Weights of a small transformer language model.
Training: 612M tokens, 4666 steps.
MLP neurons of a small language model. Each row is named by its layer, matrix (up: input weights; down: output weights) and neuron, and shows model dimensions 32-159. Each number is 128 + 24 x the weight over its row's rms, rounded and kept within 0 to 255. Numbers have three digits each.
A block is one neuron, or neurons of one layer that tend to fire together. After each block is what it responds to, as a language model described it from the Wikipedia text at the highest values.

L5.up53:098130099108134110142120138125125145121154131147136124104085164138125110077146136133162097164119160083126132143132103137176151165132162081126136112116132114169153117167153103111093138112096141171104126136101114107105145124128114122127115150084134058136135120133159146095140172141127148132160153130142123103127114115132095104161135133119114108125114086132118117131141118136137117130157
L5.down53:121113128086137160158140098126122124127122128129131105147097145122161152137124125127143120135117109089118158114160134079113084119139092102167142087135142118137151113146123157160147153170129141160141116123184107087177167118098141148087142153119091110121143101164164140109145150118118111143120178154127135167083117133124149131156088120100142138134134126109116154176120159131130135109094
L5.up446:108096089128109156166159088121094165142149146139097126110135119114104112157098142100132148107118105175158108122125121125130117116121133105108137141110144144159166095135134109121140098157137174136137137141126144121113136150156076177121135059124098144146167120102160095127081108129115144139155118171080149139112143147118156099151143135124146100111098104128120081134164137151138173152157
L5.down446:152116154131173101166122142119131132145143099129109077099094100109129117132120117109137105116149131136144160150193081126133151122119167089113177141115130105139130180122143131105110128132160120097087142102133157105127120102140082136161140105133117169115096177088119112125111152111098125125137152111125141095151115121141096128124131127132125153156172142144065156087103124115108102156164
L5.up978:159160161128144107121145090132133127139140131141152159112092137117148125159159174137096172143113120113171154156117112164146100094119162160138141126142132149125131158122128117099126119134089106103133146120146138132131115118166101123100150136093094073169084127137156144155105140129090123117129115106129151131098120140153154116119116152150092141109104118098141154112156135124154167136136
L5.down978:130150121116120145106128134135112081124093155144080118111123155142094109087130122165149147119135149150138152115122107131108103171182152097124134149122110110087123104119137142154148115088143119140079095116142117105116141182129113097113121127122102116156135132109106141082108101143141110143151141146103137147153174141136066119110144107115119115101143133139093118113148119109135100157142
L5.up1651:126109135129084121179148161113132098148133098127129128124095109135122104136130098148119142106099147106124135157129093108128162158160138114123164149116124124114126128187100111124161122106116159135176153125118123109139173125141086104153116137117124102122068110108134115149137129121120164168089122121142144134131099141118115111159117160157107097121087123076128145110083116107135146147144
L5.down1651:151122118111112142121126147132143162166140136117148152064136121146118141134123123111168131141144150127136149135108082094143130129145154108106108142181114134103133139141091152131133209100134067160150136139109143095151176097136110124108164071127118121138153107142120181112142152148158133095130141140089130141137136156106153144099145113163097105196151114120120101170129162061130114116060
Locative/temporal preposition "in"

L3.up2290:133108125067082106138111096119106102119138128115110098144120128150119111122127150136110131142150106131132197131145137147144120132106045146109107144192144131169102142105119111121109111134155085104130100137153141096107137124123119121162100141169094150185134103099116149116135142127124129130140131117203141117100071148109099163170127137104130162121121173119141140103145117118105141123104
L3.down2290:142114142157097098194131103122082154122130073101134141116116110117102118161147169142099121152149139140116108112151115162172157096094137174167115146130131141135109111132127118155133162143132204147162102125131091187148165151136129113129121112128117123143110110100117126125139140108150134156126092118167128139125151149115133114150118154106119160148095114129121141080155147114123139090118
Numbers and ordinals as determiners

L2.up498:119125167118127146132117123204123153122090109105185134134138085120134099100093120128135109135115090142110119104121124116119086127143148108146168110134182128171168090130116116135193122140137133112126099104132126151121089110120118127145123148125140117117163149117089186144141153128129157106072152154113136142107134111121135088135101142124155138090090134145096133135134129118130089109101
L2.down498:110129104156137130119137101070154105105138122164121128099119129127116139079171123103162174125162145153165112125151099168121144119113111142131119136167116103105113141131097158141100140125113168171103106152095141119162152132127124123114142129144106163095075090113119116060138107119103096152132120123152108090139135155121104094095110167125136154142154136106117134124148089185130139139151
L2.up636:147172095153109131104115144139124126105080135138157122136136115113143120143064136151139112120119127125117099131106134152141119069127102097110136114088131115111135123123142138146123119146149122105109153162103138123159107120155141135118118138148128115145130113089107145152115137121139112147122135167093149151133100134101134115083185158146125112098131137176136199149128129154129125132124
L2.down636:139130084136142144128123125118122121196078093110130125100116141115094112157152123133142107166112156150122095115131145121147123126091159057155116116165138136117103169146128125148121141136150103133118154152126112121112152135084093142135106160142115111134122117145186089123123132067157133160132153145103114118167152144109096118127156140128102144107139112069113114150116156135123081135161
L2.up2322:142150118115096157174140114145099130167095096119143109097105160105127128138145119160141122151103160140086051102102114137136140090115134116106150081128113132132112129114103111122110143145089167140120102130141141137134164140112117159148109126116154154100165079107088124137154135139121102165145113102090137152097155152127118109140122132148136186125112151121131129151126113148138151174106
L2.down2322:123119166168117177153141090109150149120094128151119167156125129168140109117136102130135148108149096157138142072125140124132093129124120112157113112160117107093120121145112105118152120130125104090138092150108104165117114123154163132115131162132132150101146151096157118088175147098103149097152131100135152083136148089147118104126096137148131097145084109103125077136126168119153110100090
L2.up2426:102108112103109186125107156149119112118059131130117104111173125082127088137131094126105138120155134140152125122100151128133103058131134102109123135115137144163153115129089130131147133148116136149114094143112155129133123136157152140127146128127108152119169128110121141158107135122115103118148142149133111115125130150119159093134133157169126134134090146170122123134128103170096095097164
L2.down2426:120107091137117192130124105121144112112096121170141151119161119113123132119129149126192144195128164155103103118145155111091108087128142090129149115178102106110093102121152140112088129149133139129073130141147095110111130122102145110121169106108081120144118125113137117082120125127100106134156118120116099081108152112108104102084117171121142135149127072098061109108120094115120142113121
Repeated token completion

L5.up222:131153129139099133099156127152099117107102088110134147111163133100116131130156152144135125098172138135110149145096131152115160115160140112114133173145153142092132143141128099111153172121164122128110190148163172095155105096132101133141110096142112117150128110138119134121147163124125128096136173113146156148088190127098115106129141147129145138126146149098141115120130124143095106129180
L5.down222:134146125128112110141134149128138129121109143139129127186098115133118119123147167121154112168121131127113164141137140150153137151134161117162127092141102110125130150090135134123156152157134134114109130122128168164149123148149089121119169143127117157103128076101167118117098064146085122114123119114131120139139102151138114142093105126123174111123150115149157129147098133127098113185132
L5.up1853:136115109134080135092096171135120167112119108137128168112126139146134083132086145161132126118102109149130147136158142089097161091156125119112105100114120141113123115133078148143122120157147119140149155118055161141110100141148162215143196160166113167165138161177075094104158119159119133147092166116140154117092152107127134124132145156137119131076148147122143170125099142111124149129091
L5.down1853:101122108120111104120128144108144132139127152135120114154107140117143109089159121146167166106102136110085107098107111086151126106110139127121102110174106126127130155118109120143144108151107081109124076150137137134136114173111105113140116123159130149116123114106154102105112120124138125157154123110126123147142137149131095109178118112100122157130142127131173144120108100102123132127118
L5.up1925:133122139126108125158127142093168135134116146146073164139100119123143145131091132146110154169128083109134121156153131135150143113106128109127172143117107157116103122138119146098156154112182159110124097094093129126140104125152120144162137147117122130121175125129089118093102083136132119165123157138137142140182123161080121105143144121183135121133099163113142125141138187162164135102095
L5.down1925:087138091123118119130082144125159156161133126101094159140112109137119108184156099115137137117156110168144102100102129123154103103128132115160098127135130085083169142115122133123117134126113157104138127114118107108168097161138098155097092129133160161079123112114115106136132107129119184108156119116103117143125180126132105144127122111145163135136127114152120159125085166142104083103094
L5.up2116:113083124100144129084156135120134144135124143113156096106138138141114166110174139152132135111092141106128122132139077142154105133172148113166114176133148155131137138161136158121180142086152098086167096158125176150094140121136128117087146143152141129133121112140143118132108096140102150123112116078078137117138176134148132099140142107166110192154118144140143131112134130123132121162136
L5.down2116:144210145120122120127143114138145183149122140130141145097127121127123149124162092136143153126122106139150076146110158132126132098154174108127150166121155140084093102116121145105110149155115139172083101075161153093119127164138136145152131154139143107144147137158091126180140090101125112111122120101116128118135140092124179123126142106100123148129091151100083131146102110099108143101162
Digits inside amounts

L2.up948:105114186136130124103106136154132145132115196145158151069122153160167111133147133132126105105086084160131174158125103112125134154146068120135138114119092131106144142131119114125157119140132102107154154150119145137127160108125169137123094151132143115136119146112094120127147110137166145108134155119140103109107124143138138105144171113145099116138075139144145126106124141153099155122131
L2.down948:106129117155118096111139115137156114099102125147129118125133121123112104107148168114124098079150131190084182102142155129128116111125160096134128118106114098120099122149126104153165100136128116139117098117138179134123122126110122127118103166154101154112150164109124103124117079149146107195133173114085136125101151128117083120139132146149099069124163128107104106132118142179091152121156
L2.up1922:108108092129096113107111163135125112129098140089122147126115128100163086101152130122140154103091100127105114141135154107138126124129139109117140114133096134133159158141132090154160117140150148151091107146129151149096112151144176162122140081161153128152076139129122131109147098118144120114102173172161117105133121108098143139106127136142087097121136138127130131123075141127144171084110
L2.down1922:149061105138128126119166109124085113133127133126122098116128143167138105119084125120162114092163140125133144136138132111200116112121109125136153108144100106120113126139133118166117096125127147121146100146146154132126114140150106175139120102124156153123092156130120142109147055104142125132179138086131097114096122085125139162122088120151100093129135140097138123127070110164136124108145
L2.up2028:125109145141160138105133178109132101127121149096141140130125119123144097112132106104128157128144111145147124118132165166149153113126105095155144111124128139107117113137135142117122104152192121128151162130127141123139105134146137143134150129111154113150161135125177133135161139131087127164130127130141146122144141137111107158128161109172125148139151112161126166121121122124121147132107
L2.down2028:133091115147144129148153099097135126120096129153144155130120147126108098138142147139140075131152104121152127137112177139152132079082127077172100125126144111109074123167113107133120107193117100161115127132162128137148133175145166154120104098159126141169100099128134155153148107108170139164151150102122163149131140108108123122114155127158129110086114112127132092157107141108118114122113
L2.up2520:093143123146079130088155179081169104116132121107138102098088139154180093148146143135119152108109143114123118121108166108131086139112099120108143123150107125145118124097116138137150130141154130098155152107132157115100107117164109134103135118149096119114126117118125122115129093077157127123121179143115129137100174141109131110163156146151111166119134130165104148100104127118117137105105
L2.down2520:148110136145130107161137164136120071130138114119160131114125141109137119150101131122138139094121137108168130107142126117144120130104116119183084106137080128069181132121117102158157083118119107117143123143165163139137155125125170111134122095109129138132142152130076099147149094076149147100158126160125160117102141090113147107098120148178131121132105085124142103149103097112151095090135
Mid-word name fragments

L2.up429:152145115173120136143144110143109085134128151149118087139141121165141143143131168106109098131158123082121148120149150154172146129078099097129116112094134122133143144129116184152168078119117120126132115138119127127148142100135156135146093100149101114143133152099143120107089152112130083122136131136178102156113130136134137127108131139134160158141142099137127133114164146141169142125148
L2.down429:181131162134141162120138120150087092158168162135131168139144116139135123107115111109097127147156184076152075148147166144105137120143124135132139147168104119146127136155134139203103109125136131116106092149140148105142105099125149129191115146125116072150164153152137130104123117122129131119113126111093159162087139126125141130173118099133138142128133106125136120150114114135097096183145
L2.up881:094115155147120110111130134120103123141113095142130088111118095154159134122163136156104141127116156102092106118106123097180121116122092098141166076133105136124154139113131141150158132119122138144179165126102155183134141100120114151132163144104133122136097145126147132124111135092138132102153145114179112217141139105111162140111142132154184155076102103164126170112168114104114182151173
L2.down881:106119140144117138135178106123184102100144136121172150100131139142165133111175080129186163136114202124107125140141162114182119140130142126130109084165162117147123171070064074135122117114123087147102166091171142114166165111102155128119134104126131108123118107134072135139144125127121141145147151124127152116160129138130132088130098119131163121100114122118144124138121151104132157165104
L2.up1855:129112097101106153153135128133116139134102135109094112132138103142123143119107172167140147157154133075104125150149168151109123125144131135140121100124127137166124159109107111139090115105152087150102116117129140139121068096127142168158140125100124109104111128140135126109105112151135122150098149161164110136123099117108111101123120115145116163132163151111101169122106115148128113150197
L2.down1855:110103153161116123129113145137125133077083138148162130109149098133111084098133083138082146134101116109106135156133130117141117118145117138165143151144140132081163140095108156144153123117113138074128110125209121122104150119142149087171151139134145095123098100158121125116091137103151158161098138125122116121135134149154167124141132159133114166138109135173168075094139167106114141144120
L2.up2458:135111136113139138133117098135109137144132143151112106110076100148135165181131135147097132151131105148133130147166144149165142166125144112135113127139117099157129116087084122128162139155160107156135140154113105145069145113148107107143118152128160071129138157111111097100101122143103167133127169109191118105133122154125137150078062096123107130136168139106124076109106115132146168144128
L2.down2458:130111123097133128124122121128148112102098105156075098118126105120098124092186106088150151121127132124087152160174132093083174136131146100119137125073145111078140168146155097159189124110079130098131110162108149134112112105084073082151114121152132128114130146085141135136089127095142113139183145134157149136108155113124128138108111117118122132127141117087112132091138137136149125155133
Ordinal number suffixes

L3.up1700:129086147163156119086134101141133086114106145127178142130141150132152114101112141142086149142138133137139135110117120129114159087148100139090101141084152135094117105093152111112124106110175120103122142131110113133156076101159086136165092155116121117120176121160102124141137118123133176130150163121167134133154157119128167123085129126172140068102144148120146129122102145130137145143090
L3.down1700:146127118149128144132160079132166143109096125107140137163153155152084140109155126103152132136138131148153152108114145152115113137131081104114153147153123122108143119155145131120151123137112101112113098136101097128170146144141123098130105097113139130108165127120132108110129171154159150098188167189088140140138132172087123108154135149138090109148119126142153105122136116123163120176129
Mid-number and mid-word pieces

L3.up960:097128127130128148107105100116137101162111131092165142146142122140113121151190137177102151115124097122106115110131177102151144125155076103131134133135136147143128149130122151101143113154115119141109148081099107120137117135133132154084099120112190126132090116141117107170137146149107157157133152124152133132127126128128109109121128135176073146103145163134184119167148133132114122126125
L3.down960:112129120139122133085119128076145158140147131108134122172109077109106105137122149157156097094097094165133125103133150132189076116116097132130169109090089130165103154107146129140145115114129097115118135166095134136125093120122106093120125170115165127082122138089130130148155142154124169136140137121150112124161126128168124174092128145108101112137101099154157107115119128159119079111164
Early pieces of rare names

L5.up71:128154124125120137120134066130106134131122160159126110130117189119110174098127147088077149152117149088126090124092123108135128111176127125114131118134077110117134126090112141119163154170147127140132157120160142105102137119140116104136153109130146141127142123183112156142144086092127146102142146111177128106099113130165155114140140143111118141182119146096118172168131115142109107136137
L5.down71:160128142181116128121162149141083105128105156091164098149132130129131114140067130150075088122122123206114125125135105115137159122054142151157156142094159088116133157137158127162124149125179101107125147131105118156134092119113089135056127125136124145125118164054151100129114147131099123121157116126087113155120119128120131121133156162150147174136145104116116145105119158102140110128127
L5.up291:131113118135103174118121130150099124098133119152090124149121162114129113108155134128138114129145110153087113141116104139122160141181191156149122130133138115181089131160105162106132137098125136177124201142105162103140103121183117143115144096126141139133151098135116120113137110096116104129176176138122107126110134142126133123154112120067141111144075105086126125154100091212129079159111
L5.down291:119080108166093162159097117107114114121139107154110160145127141092143091141125106148154122153127149138113174160134117092151112150135143126111139123132117141111124111123130139136151127102132148089106117120148109112125130145111109146120152161145172133074153104177107143120123148099118153141141136102134139109091138121172115128125110142121110151097096169102117144145119142136118176121153
L5.up1303:156138123141090135125114144156183089116127175165075190146115126128090116109169107141157151121090122100125138128118153145104126134122148107143101134120147112160071117163150115147085102119155160155127093139095141168152115130107139125100114136136166124114148150100162125157160086114151150154129116120152130159097135116114125137187111084160183131135117128176132164129093136162070121149140
L5.down1303:134117111121140136136114115145131141158122148118173096101111104093134121083122106128106147154120146122093151147119146114148145115141106113125143123092095106099156118124144099125179149099087143137113160102080104100098126139152109124147135145150133164118115132114122144116126148140087118129101138131135132077127102153144119102140142135131111136113129110130117134121134111110196104100119
L5.up2032:141130151150127134118094134128121121129118135118160122164114164145097176156132140141117140106108101150146075114112126155151183164165117121131115152097130141131129078144102112144170135121120183123128106093121158194095104104111139090103144152109156142103090129150131135116094093139086129144131127091116125147078157120102143121094119126124123143118112111135116150150140110149126134121122
L5.down2032:123125098115106098081180159181114159129101102140130139077146167105130139083156141149145118158136165113106091105169102152112160121153109150120147149122156122165127082134162125145144121128130118139120192104146085090092147117142133142152135104122134117140103113124109147168170104114088103149141100155097118133140133107123139116180150155107112096086114141103129092178102131167127115131148
Digits in table cells

L3.up434:112131120159112155133157105159108130121134125141083077121099116116105092107077198130135107111144156119115149133092151098134149132093137124119123149150138145122160126135134125147208163106118155147134166166123158123082132087127157180083185132097136136190138142140146134156121092154129176143118127114111111172123139127126135145140158124163148132127084109120098108138100114145157113122102
L3.down434:149113121145174140122130150116131157172165136146137122144135144131140149142145124118121099144073145131122109122151127070158131121140117138134156152187120114112121112124132153134157100064097135116130100141139167147118107109139122158122111143162113104111136148120138106139148151141142091167132072109158125160126128102100146119149119124117091187112112134191129111165165124172134104124118
Table cell tokens

L2.up117:122079130107137131132133140126113120218118100176121137147146156164139103116097177146149149133143136164136125142153123140158162143104144128092118116147142134153137091108116131170109113128065122136145140152128174130169163135103109131131115129124138101153185130122094144111104097155078141119143122109124138111100127108141107156133122123101160135122122139087137139148172168127130128129166
L2.down117:121145097122105125150147134142140120122144133124126121132122143129136136129132127182151102118152165103118110081124096107149137119153131134133115149129103118102099121119096129133122173088140154109102180135108131156091147149097115158141147121122149116078114111127087138162110149085155143133124126114134050140108101114114169114177135114102125189130138120097171141161138105120141081166161
L2.up450:135150093143129097143126150104109142081158123141106115124128190143108136120084151136121111123119119141152146118101123118172123098136067167130144088168116155141104173157103102139084116105078107170091140121118158137186155088109144112121167141133067134133103157109156071131095141098138134130149118142133123141127079135086121112123126097115113135125107117126138187145156148154155092130131
L2.down450:114132158143155111079151120107095136129136144150132112111107133106155119101142145152156141146137160115138093105126162173172137116109173098107124136183115171123128158148148154144130123140114127090098086161146097121138149116126147129139130137159117087124088164100087137173115088112179161144188138088091125144115113106170086137112105113143103115101114159150118098158089107161165138171136
L2.up1033:163124176130151124114145101144106151139101170154136148105134171147126089133122134155131155112098145153124124101125111139143169117136097108117169111120140092158162107113093122141161077144124092147120102125151149085109135098077103169124114096138094117170081175119128130112112104140128123132110111151100136104108123161122097125148125116136127135110139133122150140112130106164117169128140
L2.down1033:132147112114124113182150095121165112125123132138125111089072080133129143132180123152112155134108118165170160128115134162111095131127129158130129098128116118121172139112119112169128143112100117143128127101134139099155123086161133148132155139149160114118091099150139113101091125109085151138126173084122104127124102112121128132165144136114097120171182162126156136128149145121106185144138
L2.up2097:146087172161119093177137102086065140101151127152136119132152124105079100145121161123121125143111117109121079139108146128152130130085106126163164115152121161145112159109145122155118122159101152141167139161150125166135157083116121124114141124140099113144111173099108123142111156121113106129140124161097117190119149140123144144136094088129094075143113147132127175136090137124148145138156
L2.down2097:162201093176152119119133115134105111144119136119146107122155146124104116115124154132142155166102131119160147112150111144110136117097146137150114177149081148134180053103133121131101114107115111149151152149102090140134149150132145137134168129127116119117126143157097132127118134124154112134136154153125135101133085138123148116124103130195127146130112150139084099121138087122123156168116
Preposition "in"

L2.up192:116167112127109094140132099139168155135144092129133124145153130113142110131133117129147137132127128102136111115147119106126140146111154159122107165142138125116150096165103120130108103153133118174155088086142099120170123131135114167131165126100134120084122147164078153149116165119101084121111129100090164181164091119104116093093124123186113126144131139101148128106135110128156157156086
L2.down192:137149109153115112129114141126130139139141114134123183137108095139102086131143127135129152083135135156167152092103151067142136140124142087113125146156157130062081127139099126108103123134112120099117129133179109131147136138128165177139143118128113138151117108091110099168180146169150129059076146156126140137151137118146106149148116133126084127171105114098150144145138161133146135103101
L2.up1066:139110105172128113085154117166142132110147158119122151104100111119148113106085099104099142151141103093117152140116109127112167147115105107137144145133192116154129133154145129095163130117140148126113148109127124137127129146100120130110115131130111105115067126121115165134130123167127113138106119125117088115110114127133115103126121046151148218168094147126151124154137134156141145143101
L2.down1066:127135118145172153165137094134134130174093159167100104103131143136125098130138126175119148155164127125150175127121126116139132103117123084100105140150114148120137145128131138141135134148149130142106090103136109144139102134105192117084095125105175111144069088133137177081126146114115096092143142095152084139162107153123154126123150100112106136123079155109098144172115111135166136158169
L2.up1234:137153191145143126135174127118132162177130110115167134120124119134097114112168145128144133095122139077111118144130172080098105125111170156107136112131120133147148084139134112147166103119119143142172056147138152143129126123102092102111124114088138164144151124140111163110121149126145113153106117155158161122136119137126097102113139080104127146086129151140166066144151109134132188136138
L2.down1234:149080095128123191104130141152181143155128165119145137141101117160110160134195164158131115152116164142067110122085135134125132115115126119117122061118120137135113103120149103126144114134137098113137148137207106137176102152206096091062167108148089129117144138128138143142131162148132130125120170152127093135122106116114112109151136164105109149122119129125122152158114107138117103136112
L2.up2133:081177158149104153119167150140131146084052104116141099116148119123104114144135150139129120112130125083140128128117157143123157172153148146133135121125148136121144122124146124109138152166119127103157128090159103152131134134121156122095103107111138116114144119092131134148106110142158132123159118133158123095163123102058142132153153075192121156147154178128124146115126146121141137116135
L2.down2133:113099149136144148073098134109130090127158096149118124126099102097126124129136154101120094138136129136181134133194100067143157176132104137122164095115115144131141086139124109140116121134100119122119089130088079131142124132107166130110118126119138103158116143119136108167071167160183147090116097103096136096127175135130146160154151124131113109142135116134136131122162120126152125133152
Incomplete word-start fragments

L5.up46:099132115107142096137124133109131122105083103105169131105146129143157114149126123163124141142167087129126120145130096142167087132112118164113142115102096112140146102108133121113135135128132105130148110122165122071104160106132115115115139129145081106132107109090121102152068150110167118124107170109104117077134088136120127119098135135127141116177139138130109142116098144142120144134132
L5.down46:166098156113136149100164095115127114141127108100098132119153111108119106107161161119107112165109125140108139153176129164120155091091119125122157097148125145126127145130112143111112150104184150106125130098132148133115174124136135115123133130128111163177107123176110131129120113088112120118116157100120158126159135111134121151133161133083166169126102171112144099111127144122089133079124
L5.up1468:103158159128172091124154136097110134123127155097120071169150118114113111126104155090106164151120163156135140131152145102113128149131134139118175114163064130154124177132148134138175075094122129151126055132147137121124120146107119118178149119180105146140121038110114156160098139135107165115115134097119116159135099131117155104103130125094137130129145139096073097105145128129134124165080
L5.down1468:117156135126115132088118135145115110159070132127145085101121128135121098144142118171109100108135132120113126077111133083136146102124116158149136125138120164130110089170090129124131143133145098155136122139148143120137078112124185131109108114128128151169113104132127141107144102148121136131100154108135100139130123125117094122117150135111105095127068150115117146155113138135144142147125
L5.up1668:104136082147114126181131148104136095122122092135101150134084137115146147140125153142132138152109156144100130134144138152151128124159144140084142132138122148137107113123100125123133121116161123112182108134183133113150140150104129122125132152082141142126135139108088123117126123160132123133131132173152147153118130137098137132108157136126159146154129127123171115105123130103112141136102
L5.down1668:143109141132085125127112118115130090129132152167118109141163135133104106136189116103195094118113110083127091117154107134139117112137070116091107122112133163104165131136130079156149146171114118148099114090134083136145104136140113141125156134105139140112145109122122125144110135130144117109129123111150140098158101131161149183173117152137117136107165141130157120128121157124104146090084
L5.up1714:074128109134082083136095132126130107130127089140112092127141138162146089105165095143138105169116151116159100148176150147110140123094095135113139113096136114141157090127123114151176162108121127118106176144133105123135099130077121137131127071142137124129152157130154136121125136150153141140166153125114108111166101192107116130083103111111126101148117102090124134106108120183129150133129
L5.down1714:091104163143100132123166176127131151144147156118147147160118129148163090165165132120130153141127121149122139142137131132118111110116170151134158128179120162122145153116101129120154141140147073108133117116125153137097113128140183137107111100113104149158169098168119127102166144157139102117109126147091158137153162133158151167142152104083136158138123146147133086123061144140131127090141
Counts and ranks

L3.up856:138178159160155090151124119116143135150133162108097118113110130162118112123139128112150155140102182151122132089144155145134129112175107100117090132116104094162162075106156118102109083124127109198100160123169133125143150125094145109112090135115110086121084137144173140114161151111157152142112139098125123136100172124134096146122091137160150153170122139110120148093121078142172166122165
L3.down856:083119135143141151123114117105140116128121171138149170123122155108088152134164146176167103114106090093159158159139093151110095138121130125168157116133156115156154174146129138147116140110089104181135159093086114110120149110155153134116191102140109139138143126111149120149097135146147143132155144137149110129113153102114117153177102126131120091114146160104133133189090127131114149108101
Preposition "in"